Part of a small language model's weights: MLP 320 GeGLU, a variant of Muon for these matrices.
MLP neurons of a small language model. Each row is named by its layer, matrix (gate and up: input weights; down: output weights) and neuron, and shows model dimensions 64-255. Each number is 128 + 24 x the weight over its row's rms, rounded and kept within 0 to 255. Numbers have three digits each. A neuron's up and down rows have the sign that makes its largest values positive.
After each neuron's rows, "fires in" lists the words (lower case) most often at its 100 highest values on Wikipedia text that the model never trained on. A number after a token or word is its count.

L3.gate141:104083117095110143129101135168137165135139130156134172079103113127100109136109127134149136127132156137123116099158090166088108121135127118138175112129099126181127133124132140157082102125118093116121112180148088109099134125138134107121149103141116150089123095128120122126118124098161113111121147131128163132102134130146166149101110158136125107134134117130159161121118136138117153106126121132112099159143117121114117086122128125126143095169134141125120100132153107120115114151104134129150174115146128107123165101096129152110131062142188156138149149130125126102138146116066139135
L3.up141:147172120112142145120152132130190131083126145131119117087113157129159153128118127176151078136115104112127129168141113123139112146118100090168112122124143083099118134130146195150119118108141161114166103131109120118102129127111114082121158072137084138129134118092145124156132133155080115096115077077112134178130119141116126116131119118123094123138130129126151129149131150113161088115136149098112160134090134050143128133111150129146159151118106145117114115130108121119133106181108101116110122124145149150095119130136118096166055133145143149141091143137159117110098124120170171122
L3.down141:171130129099119114140138101065105093157117112134137072159149122141126180162122136121132093103093125148121089142124111136119171118128111114112168101088176180125096121116110130131159122103142086143120087086079088105107093115141099124100107148120120119146118123105116072140129158089105120128118095133141104158103088111168144157115167111094111155119134139146132136116123103097174158161119129138153136139117172120119130098073115101091092169094120135149119104122120124091113126116130114095151165120091145134167089118144113150163118160106129117094105125128162146110124116122163140120
fires in: "these" 21, "most" 11, "other" 7, "written" 5, "biggest" 4, "two" 4

L2.gate146:108130125101130132137197113111123122114060141140152149139130174101125146146141108130107131134107141165147141145104132119140160075074123108130131126143144159145141090156123103169109126120143138121115127148137131117121103153135124113131124090119124133141163111105116113145175107136145127098137156080129121130105106137148130153130114079130143143117141135192170087145159172106135143122144121135146116085123125164165117078128156143163145140174126149123174152109156121134129135113114156118066119111149091150128150090102091105157102131158114135144054158141134119147119122119134143071
L2.up146:177119100117118162166103192098136121146123119170156142132184120115120121101164109118129158129088124159150099130107124104128116187103179128155115137136092157129124083119115118141111150102146124103090119107138066111156127155127131140084128125125149158159144136114115161136088126108135104133089195120145120115134127114102181113105144091099108128181133153128123117130154128135108122152162129160140153129104114136154124096105150176167116139115131088175159128139095088167163170137089120132137169120136098121131103142121121126151150104139119095084071149115109140173122111128134143100
L2.down146:100082166111147085120114134142128113130109107152132159130086123166162155164086130118129160175144170123116151105120103135121125106141103119136113086148158143148090121166112113133133156132127132135157121141157163142121143122142122147140101115095120095145157129150126086110140153151155119093187098089141111126151117134142072150118096147131176130129132114110101105145110151092124128119102153100104120123112136111115130135103152078106117105150128095079118121127123111172102148098160174136111103118111113118118138136148127110179128103139131105134093143151149127125105145062118098122
fires in: "built" 19, "came" 10, "nominated" 7, "involved" 5, "formed" 5, "participated" 4

L2.gate254:117122102107151121146107115117125126115124137149122124161117123132150151154170132107164081155118146136118131108139161133120142138123119096119157159128116096115115109136101128107123091175079105121115136113123131156073134131125086160155087163134122152135135169088128124142101134121124149119112160098085140130151116128133088108127110143110152157132135131191104118155152126164139140124158115118125130127110084161151073124135128134117131126110140112127132121109148144155104147162048082109150099117160068166172146136135112128139165130100161062104099144125146122107146115128118145101
L2.up254:114149119148115114088088131139141140118135144100128157126119132123167148164129155143151110121151133157102133111147106088112173136087150133139133129146094119163123094102111125140103098125108097128106194084181111169119144093146078112122108130119128139101151101174121158155117111089140126181144093126107098111143147146141132125148127122142172133150131132173113102088118118146098145136104128121141133133095122147139124092116117131124116126093158119164122096145119116093096083144164137103121136130185129141124114123118094126120107103155117160151143158140128137120099085147094130128
L2.down254:102147140150119165101110121116117158120097121118139137146128155133139084149132114094139143105111107102152137133130103134143104139180122089076115140180135134119135108151143132105141151107117119129129143142111154123104133163093141144095118132063142120132134136096115097120145131134160145077107139116124143134106107114178135126102091135112102131145119128095139087124106177123126119136112156093162118113145147116154174150145098125146096121138140103150112140142147101104107157140112151134146014130109160118094107132154148140189097143109112156146117077134086103138100088132160123134
fires in: "the" 86, "a" 5

L2.gate259:174146124087099103120169121088114139118142140095127139171112150159154139156137110103198122166112143124148123129174133118074145118153096091115122138139088136139171184083144158148150107080131138099134158133079124142112090161131141114159135105109106129102147147134104131117103108138169126125128129110152147103164138149156151133141128145120120158129143120107152110130135137110147143105126130123136107133142107127107132138132151119168101086153161121091123120102123107162084099145123124119059046165125147137129127099077157155127149116073143126174113121132123122108101143126183105137
L2.up259:122118143121087108135143151123063133147168152101106124130113125138114139111150163117127146155129108152138147113120155151129111148145116141127156102115113153126135131110129106139157200151119144090169127133114156096079095121111107090170107073114121138106162163127119172135156135159138126145128095148113143110109142110139134169156118142152085120068092132120144124093163156089127136097145104129132141106135176149115121111149096174181158102156139155115135146127126092150132118097110098103147096135075128129152148125122133093106171134141157062152132096163119176138083166108100118120
L2.down259:102138123150127142105065142086128093109129161174165141170136112182140098102148124123094148096164098140116127102116126133168060102131129106135143099138121119154107131140120087082093153116142156126129097139144152129133163140149139146134103157083110098097143173118165096137174140178151128104169142083114121125128125131112121125135121157122151150137178114131125112179120129112117158109139127081144119147128145123155123121083105134108175133124123178169135133124135102124132188132137160144107109160143110102102131164128102093122122110136123146134132125102141108140119120125139157097
fires in: "chinese" 10, "songs" 10, "chung" 10, "maine" 9, "exchange" 8, "interchange" 4

L4.gate256:146114145116120121147141161139143157123124130086139124145148154076114134146118134147109112147135093120152140176120142203100117148117135130128156129102140091149163151150110099155140120109153149118112107129128134080146113132119090140137173162114162158128125179101105137144157101126157135142122118151145148114082147169156179140107123090099113110092123099130141142154161114103102167147114092148135112141129127150138090143153122156147121133161138126149124153098155131104123134156140086107114107110093128156158132104106117121168143128129090108111131147165168139083130103156111118135
L4.up256:124129109153113131108176171175098123139113132115116108134147109157131143135157154166080113129160141084112114134176105168147089096114088124141078141144131106100098123115146123106134082120142127138113109144144147092112130106146149112151094160111141110121122138135108070160113110127111102134142115118128118159195139159137099124145105190143109140112139115116151115106130129151116075111145108125121150117118088136112183119111145118090089120126158099114130141126117125116106125097095196123127129135168133141135145069138095127104158124103109103138146125162136118179115087151101082138
L4.down256:148164101119129147131127106117123105128145102127109110122110095171136112117115116096130121107113125124074082127100122102140190151146123136121143121116115136163149110177130108138130137156124095105110158134124097128148103087121108107207152146116113090060141150091161118097137118100135133132132174142146155162162098145130154110134163138096145158165113154162102118181153129158137109103107131130088130132151123115144136163107101106138163091149121160106111119124134131159138076152146138118115142081090140147137175158136141132176121137138131115173133127181141197119106141126118120161
fires in: "there" 32, "these" 21, "their" 6, "therefore" 6, "such" 4, "chinese" 4

L6.gate136:088111156113178131122126114116095138164087103107140134090183093124103118158152146169117146081114138106084135121134138197108088145124088158167123139108141146126155115125133126122114113135120092143148101129093073106130176134107123162137106112122137120142150131132148144136129139102141091113086164147124108107186089100102151174139125133162145131148136118133130132146120103113061122099118142096145143131125159156145114158121118117129130144121140148104154143137139151127107116084135130155141138148163063158141132161092137145155071056141111162147161139108132135133134118131134149140
L6.up136:127110125104127126116109121142056124096149145151156130171157127137135095107101153095152126118143131133137139148150115164102129105128137105132146112132109120118118105078154161101130155104131106142056175149089117124120148189113101130124118143095124114148141171139135125121127118107102126137128146110099142120145114093138151177111089129137137135142173135122106124154111136138101119105125130124160097122120137153118120079127134157124085123097137162121096140105161117091156098123127159094117150135136087165134152153110131180152129118155122127154143146186177116117106146174144158080
L6.down136:113104105165107120126137133127127139127137074116134134101165104155131143134136159143077143143097105109117103153132123141112134126173136105120114098114133136133166127157138150164097128127126109075137127149163115111118183075096135181126122165135141120107128145119106144114149129129105115136133131165108125111168111101136129091150085093153094105101091117114093089157124111140126106120120109116147165130146062119117144129118085106173144150125089128128136101123147131154130158147116140142117191160143114115144124115173110074136134142137112115152153126113131141131144098132123115153
fires in: "the" 26, "his" 12, "first" 10, "second" 8, "a" 5, "this" 4

L4.gate34:141122162159137124115132068135129148119113078107137155131143109099084177124143104106119126110140118154103178132069084135128117101150120133105088118101137162107144138102181128118145118118136165089110087114137146089157144103099101120103126139140152162131111134145148093129105150125115141109141130093130121165138148100097126119126162115102082069144156132098130155162116146161119143108138113101148119149109127140160100104132140126103093138152134095175105183138118140129126127139156130122078122098152091148151116135101117152077147138081135138154120116107087133142153100163099111136
L4.up34:125083113111156167117150168160113136117134142119106112144104157138095150138129092139140169090113135099104118114080145138079171115121173152107152104148085129128110110128101146167152105121135148166138072168110140149114154132134127125152132089156107157115154086098103141123148104064129155130136134093120168136121119148126117103116101099115141135095143121130109133126104081151125083134101125111140170116125088152102112141113113146190104107115130111117146113131111124148096103108128104141154139134126102094128176062096092162089116147146107109119131154136173109084129139140134122164
L4.down34:125135154121158117116093156146150133150118131142156108157124147139139076124127180118149158136104142139132170130170140147159106165149089129096121136125165155151109100088127122078126134110109071109105145103130099128123086129100175144125101129112115105130117114113138114146122131144127086116114126134093140111149067145144109146154113120168162126152146121143160133147133132132119118129150160142099088136100171142159161107104127114089112134104160105171099124154147151150150091151122115168103083139122159131146149160114115165165133170095160124127117127149096094155128076125137118123
fires in: "but" 35, "who" 6, "player" 5, "expected" 4

L3.gate67:137086131099103103124148133152178174110139120121139141073135125156148118147136114151134120128122154113102162117126107123103121136130088142096151130104169158168131132112130152128100136164149148097136146142130085133097135113130144114092124128104123144117127114148160130143109125083089141107071143069134152137120142142167101126154153142100135129098101136162108135129134105074115163110159128120112128160121160143183121134184167143115091121119143134125105110146141110120127162080121099149168144141112147111130162094161120156131150172152136102151128140168080150160106150153144138113
L3.up67:169097120121155145155156108128142154131107154097104142108134134130157114147144166145112101158123178108094109149130157116111197136109131125099139111070116126134115128130125173162119107144109149099108130132124099081126114127126161115110090146110102160129112135128147141119123166116156155147163094084107153139120135125131111112159154136138114150100126111132151127154125144128088130107155124141150151179096095075090161130130157151101108147126174113145101131113127173124144171096135121190163090103126084085184150123163115150121137129133116101081174134146167116103146137127113134108
L3.down67:167142106140146124127139091145137113134151115141149109097096143098160121109082102093172116113136141135083112140138120102142129117163141155115131120112130080140160104162161153138129109123140138132156164136143102145122152157123123082147144125109102092102127105129135134176134132089126109125128104151144140131134091131110115140104129091168116110134184172117125083137113128096112118093127104110135156106107141140146114141130150116136147107119151147112097190123121096118141061088150088131116097192109111164110104051127128143146121138128125068151103139156136125058138138144148122123
fires in: "but" 54, "while" 38, "though" 4

L2.gate100:111138134206074128150150140141140117136163152156152121120135101099103134131132111130149134123143135159135117146144095138110144121158137144153102116126154128152121164095139138117170085134153147112159161146117087150149137108111140137135146174156118130104107128089144144151127115096085148146094162130109117110137151161131116132139148109160132150144156128157168115141104088122147142118171111163075100137114154109168128153123156110126107144117115154146149165124137148162105118120117126109140144122090152139144130115127110084182125165151171157108141103169106135140121128183125130123
L2.up100:177134113166142170146096117114096121119123141132126129113122101097092121138130148148133120143122092163076113103097082147138133171157106132146137137154137092086159106131148137184141122096125131118100111106157116117141120180158139108106128173153129120134123129111116122155083102152112140175166118120114170154134146116122103144094138123145072100139138058150146145122144159146136128121157143132083146114080147139132114133123159073114123116137147166134173123152109127100082099105144104112143087121131129133149156082114151104117149113144151146141113089081118126181088090176140124121
L2.down100:122155153183109138110133127111154114118058159129127147126107132116118143146162179109135130125118113132146110093108128123101167162072137091110152121109107111140100067220121117130132161146113118160122150135110116150117076154144137124133150096085099129117137125139115152101154138134133091093131100132133136132131150111121124130125142149117151094128144095079123143117130099149121089144105144109116096130116136069078121173158145142152111148143109158170137120098120100118105121109131092097158117123130156133136128155147124150148134081097140097139103078124123113148103129102122147115
fires in: "total" 22, "all" 14, "league" 7, "basketball" 6, "position" 6

L6.gate137:112118169101106151142126122114121136118117091124144106094137130097145130112122148146136146131123106122144139166129156131074173160063129128084124153111124119149107125118117120097161119154100078154128127087090142107112139150082149171111107168072098146125123176114138098159109119110144133121105147106145123100105114077127086104147141144100130168173177120118168133130134100145133134150168148121146142109137126119169124127120121142070159131121116133141112115127136146156158101116108106158135137112145123147120137154137167144150132075109135120157116121132119135090127099137151087130
L6.up137:132108157155164132160074105134138137137176164097186168137087131106147081130143137139151101114111134154121129127086145135101124106110104102142114129139169163187143154118087133126138110151120129088176107099113140132079131140159113095141126165174110132118110091110145138139119189154118131137107116130126102097141145140145150135112134187147175137119152159149122130133138153112164140153121131122116110113135087132139097155124147143111115136126116141104133112122131158132141147177095104107164110165129097157151117126122127126136114130108183120122058089129128133129156125097101113107
L6.down137:123139137105093086091158102130105130140085081188145095096105128142108127154084097130163125148110112120116119130151121172120147119123151091117127121091111133097088088159148121149124150126087109146131148133110142108092158139143098126132143130094122144132141153118110123115124106147121116132109154143146146152117097131124131106174072104133141135150119095100164142139136090159130136135109143127149167118123160137115138144117099127091162121167129152172136180138116141136108130112150162146184147150172161121134146090165118104095130132141130113086130099175112150134160171151171095144
fires in: "for" 37, "in" 9, "as" 9, "within" 8, "according" 5